config.yaml
num_attention_heads: 6
hidden_act: "gelu"
norm_place: "pre"
positions: "rope"
init_std_o: 0.00478
init_std_up: 0.031
optimizer: "adamw"
max_seq_len: 1024
dataset: "wikipedia_en"
MLP neurons of a small language model. Each row is named by its layer, matrix (down: output weights) and neuron, and shows model dimensions 48-111. Each number is 200 + 40 x the weight over its row's rms, rounded and kept within 0 to 999.
A block is one neuron, or neurons of one layer that tend to fire together. After each block is what it responds to, as a language model described it from the Wikipedia text at the highest values.

L9.down151,173,293,226,170,256,178,203,184,235,138,183,186,210,214,128,192,258,198,161,198,165,220,263,236,150,207,174,167,201,192,219,231,183,260,228,159,192,213,220,227,228,181,197,188,139,218,186,172,195,143,179,171,289,224,196,184,143,209,200,125,189,178,184,226
L9.down187,181,192,119,172,222,240,241,218,273,155,192,182,213,240,187,248,147,218,168,257,184,202,194,236,252,203,206,237,216,254,195,197,164,176,197,197,204,197,136,238,230,176,282,197,166,203,171,181,169,135,175,202,248,245,194,210,232,157,188,161,221,178,174,212
L9.down225,105,192,179,172,189,221,237,241,243,228,203,230,189,150,156,186,205,187,144,208,173,139,261,205,224,206,234,271,219,220,201,164,177,190,266,179,223,253,196,184,173,213,192,168,125,162,228,240,233,192,195,150,217,188,180,135,152,173,113,168,207,183,187,226
L9.down683,250,141,189,178,209,203,219,239,249,249,205,188,192,209,206,196,179,179,228,266,206,187,220,115,179,207,205,188,227,168,239,211,168,148,304,206,241,148,186,133,226,128,250,165,149,102,100,214,225,237,159,160,207,148,176,227,234,244,183,226,194,238,139,200
L9.down716,108,155,220,176,169,244,195,168,166,160,181,145,172,194,235,154,199,179,163,287,182,156,222,205,201,185,210,170,239,211,220,144,215,160,242,265,213,153,182,178,183,176,160,219,142,239,148,166,203,221,164,167,204,187,227,158,193,263,198,217,137,115,217,233
L9.down846,182,140,158,241,136,203,194,159,208,172,163,213,180,191,176,309,162,254,187,174,219,235,163,170,182,143,275,230,208,162,101,250,195,235,183,243,175,197,250,147,243,172,171,217,206,193,172,189,171,182,170,202,229,278,177,196,180,224,152,307,201,195,175,135
L9.down955,165,173,262,205,200,285,223,186,210,259,129,263,264,191,213,170,170,213,251,255,184,224,184,188,188,183,198,197,135,96,247,164,216,170,190,158,259,199,245,190,179,221,148,339,203,196,179,190,258,172,213,203,195,165,249,216,236,157,227,183,205,199,180,188
L9.down1146,231,190,197,185,220,172,126,199,213,218,209,237,190,145,174,221,189,217,242,301,197,160,268,203,202,197,180,205,213,202,247,145,179,174,204,186,189,166,116,164,178,169,211,141,149,205,78,193,236,122,206,274,188,136,166,130,202,150,165,201,217,234,231,210
Responds to: Sentence-final boundary marks. Periods ending narrative sentences, plus list semicolons, table-cell separators, spaces before numbers, and phrase-final places (in England, in Israel).

L16.down161,215,245,157,202,192,175,304,176,234,181,192,197,205,209,180,239,178,199,229,198,100,209,227,172,296,178,203,132,183,331,238,266,205,232,214,225,191,257,187,267,232,201,196,186,127,207,200,241,243,223,266,269,287,167,185,195,202,209,221,167,209,129,119,207
Responds to: Name-completing subword. Final word piece that completes a proper name, often a surname starting a new sentence, such as We-iss, Gerv-ers, H-art, Roosevel-t.

L14.down177,221,208,179,144,259,237,267,219,221,168,186,195,133,150,194,209,198,278,256,203,179,180,217,213,298,239,250,240,183,183,274,220,178,179,191,238,233,167,182,194,233,175,123,214,181,209,180,216,262,256,145,191,246,196,162,168,220,150,165,234,177,179,236,171
L14.down210,163,227,171,195,157,194,202,131,263,222,199,201,98,237,152,201,205,105,156,193,167,203,177,294,145,187,189,175,182,193,153,225,230,209,134,193,245,138,257,188,135,211,136,193,189,200,172,216,218,198,296,163,135,181,204,215,233,149,176,187,213,138,217,224
L14.down218,173,178,180,240,156,166,185,203,247,182,170,143,223,184,300,168,169,208,215,187,208,169,307,212,203,243,182,195,169,246,234,279,267,200,155,183,159,196,231,181,209,110,136,235,257,185,198,267,121,217,223,203,178,194,180,283,168,185,137,261,182,202,125,213
L14.down319,211,163,207,166,263,176,183,191,215,211,157,128,181,189,236,167,222,215,230,212,168,148,212,264,200,173,112,276,211,178,120,200,128,222,218,208,175,243,245,185,239,125,199,251,172,171,282,291,227,201,162,207,170,181,189,243,219,214,173,202,217,153,187,206
L14.down516,182,189,184,156,187,190,214,225,163,207,198,159,138,215,154,185,190,181,172,161,207,181,170,220,294,217,201,188,195,158,208,228,156,162,201,244,230,168,195,169,198,176,266,216,142,185,207,160,212,188,205,225,261,147,182,150,206,210,167,191,186,172,224,211
L14.down616,212,200,93,245,216,262,213,165,248,221,177,251,182,178,179,250,250,183,190,224,174,180,181,299,180,248,224,234,222,231,206,218,270,188,197,187,211,269,201,198,140,278,248,160,166,179,216,170,194,215,231,128,187,221,149,172,238,207,263,158,189,196,170,189
L14.down785,233,222,196,111,183,136,189,259,216,247,228,215,185,233,223,163,264,255,272,177,200,236,233,215,147,250,192,207,193,272,220,202,208,234,259,210,190,236,250,171,179,110,137,169,262,135,224,223,187,173,139,167,234,106,149,275,205,175,274,219,203,178,244,249
L14.down1043,179,181,207,250,143,145,207,173,121,120,193,133,203,180,164,134,161,260,303,187,160,195,149,212,235,222,186,171,208,151,150,183,226,239,208,220,235,215,174,184,235,206,264,202,185,202,292,255,214,204,235,196,231,267,240,195,203,212,174,176,217,217,165,169
Responds to: Name-completing final pieces. Final word piece completing a multi-token proper name, usually a person's surname, as the sentence subject before was or a comma: Ayes-ha, Mayn-ard, Sl-ater.

L16.down588,198,253,159,262,247,298,188,205,201,278,179,198,158,261,184,222,160,235,208,194,162,185,171,226,125,227,216,183,170,170,191,267,255,171,145,181,171,167,206,198,170,153,118,245,241,135,162,277,139,177,223,221,146,189,208,236,202,216,207,233,192,177,244,184
Responds to: Nationality and ethnicity adjectives. Final word pieces completing nationality, language, dynasty or regional names, such as Pol-ish, Roman-ian, G-reek, Fatim-id, Ott-oman, plus whole words like English, British.

L14.down103,217,257,201,154,225,301,173,246,215,185,216,263,206,222,186,166,197,236,185,125,121,266,245,113,175,174,131,213,181,184,212,222,226,256,244,184,204,147,233,133,198,222,183,221,205,183,208,154,164,174,280,319,171,166,210,245,159,191,179,194,243,232,154,199
L14.down241,205,213,189,213,193,177,221,165,218,239,242,267,238,166,163,218,209,217,201,172,163,219,232,195,202,199,218,215,250,102,192,192,249,220,218,216,184,202,231,241,223,222,188,167,233,256,183,212,228,194,211,165,207,257,210,181,193,159,220,160,200,246,258,180
L14.down339,260,146,197,259,275,221,282,193,271,264,269,188,250,149,191,155,191,160,248,194,161,119,237,220,229,187,223,228,254,159,209,204,182,184,192,186,217,255,108,194,251,179,206,202,204,203,198,263,199,156,231,145,218,189,190,239,248,179,162,230,159,225,240,242
L14.down391,198,200,192,292,253,247,225,187,192,204,209,217,222,118,210,230,151,184,171,278,130,190,247,235,192,204,230,299,252,261,140,191,125,174,206,223,217,204,146,185,194,231,175,170,187,202,182,194,228,241,196,209,258,287,233,255,109,172,141,199,144,213,137,251
L14.down467,190,242,189,243,266,220,233,183,302,152,207,176,191,203,135,218,156,254,188,284,124,222,262,217,192,235,186,253,229,178,176,243,177,225,217,212,162,184,225,176,271,218,106,150,185,203,218,264,264,221,243,206,279,258,204,276,112,221,187,166,206,233,190,228
L14.down472,208,94,133,316,193,308,237,204,227,141,189,211,235,247,167,242,185,220,91,222,186,171,268,196,128,226,268,257,182,305,222,187,207,130,174,238,193,169,206,174,228,214,204,263,186,193,132,216,242,187,257,177,205,264,157,197,230,185,186,187,163,215,195,223
L14.down593,179,222,176,183,171,165,239,132,238,223,162,217,183,131,226,208,181,220,191,274,213,229,213,211,235,230,259,258,192,217,170,165,164,213,191,169,294,182,183,201,222,199,247,238,140,152,190,232,200,229,241,175,233,235,237,185,136,160,175,182,180,224,134,194
L14.down622,205,221,209,183,204,173,187,199,222,165,163,230,200,223,214,225,219,237,209,238,210,221,190,223,175,178,212,187,259,196,209,212,223,231,238,198,234,203,191,241,257,208,237,173,209,208,152,194,283,239,133,165,178,216,168,242,180,193,119,243,159,182,214,151
Responds to: Country and state name endings. Final word-piece that completes a country or US state name, often inside demonyms or after "in", e.g. Sy-ria, Ecuad-or, Pennsylvan-ia, United States.

L9.down55,201,212,186,236,144,204,172,250,142,248,220,235,171,217,188,175,186,137,201,192,217,215,256,181,239,137,224,151,165,240,208,208,151,165,283,168,123,193,209,219,246,200,195,94,235,190,222,225,185,173,170,187,186,162,256,206,257,174,209,151,233,241,166,303
L9.down633,198,222,229,164,182,177,158,154,165,192,179,238,132,200,233,190,106,141,145,202,190,104,253,286,189,181,295,189,292,204,182,146,184,233,229,136,232,211,292,183,248,158,260,147,187,231,190,212,146,203,162,158,194,187,233,254,251,202,234,191,291,181,169,180
L9.down688,245,266,162,232,196,164,200,224,227,198,202,192,118,228,240,187,264,204,189,182,217,152,261,128,278,212,193,132,208,147,166,145,179,183,185,180,140,168,159,182,176,178,136,204,205,234,178,179,141,146,220,168,159,227,175,271,246,187,146,187,192,190,230,210
L9.down812,177,155,157,205,217,187,153,181,137,206,239,184,127,212,130,269,214,220,173,198,306,166,252,202,256,153,182,188,286,235,207,228,196,198,196,130,225,152,262,212,208,166,116,253,189,200,170,209,82,242,172,194,207,186,209,198,244,160,262,249,178,194,166,211
L9.down876,168,245,209,238,193,213,201,191,214,220,254,257,161,228,277,166,160,212,140,155,240,223,155,185,168,255,215,181,241,108,231,251,148,238,250,146,193,204,239,174,212,184,159,233,172,200,205,208,227,214,257,222,202,189,195,257,206,194,210,145,256,153,223,230
L9.down958,147,240,181,215,172,197,202,158,260,224,187,223,194,183,227,268,188,174,196,158,180,254,223,252,197,257,141,170,206,197,130,241,124,228,301,218,238,200,152,203,141,271,185,203,217,200,202,195,186,206,230,221,228,217,237,213,174,158,188,236,212,223,143,168
L9.down999,208,208,234,138,245,157,199,204,255,152,246,222,183,243,206,203,194,166,145,231,203,138,236,202,229,181,161,190,140,154,179,237,170,197,155,148,243,187,244,194,208,232,188,273,155,249,218,248,216,245,155,167,175,154,185,156,197,232,197,308,207,128,248,223
L9.down1100,246,291,216,207,190,200,104,281,181,129,235,223,152,187,225,135,228,170,136,228,202,162,211,82,225,239,218,174,259,183,210,130,225,219,223,130,227,247,170,184,168,138,185,203,155,243,192,169,138,203,173,143,150,209,260,235,222,133,211,117,166,221,157,243
Responds to: Mid-word name continuations. Word-piece continuations inside split words, mostly personal names in tables and lists, such as Dam-on, Pam-el-a, Som-eth-ing, Misc-ell-aneous.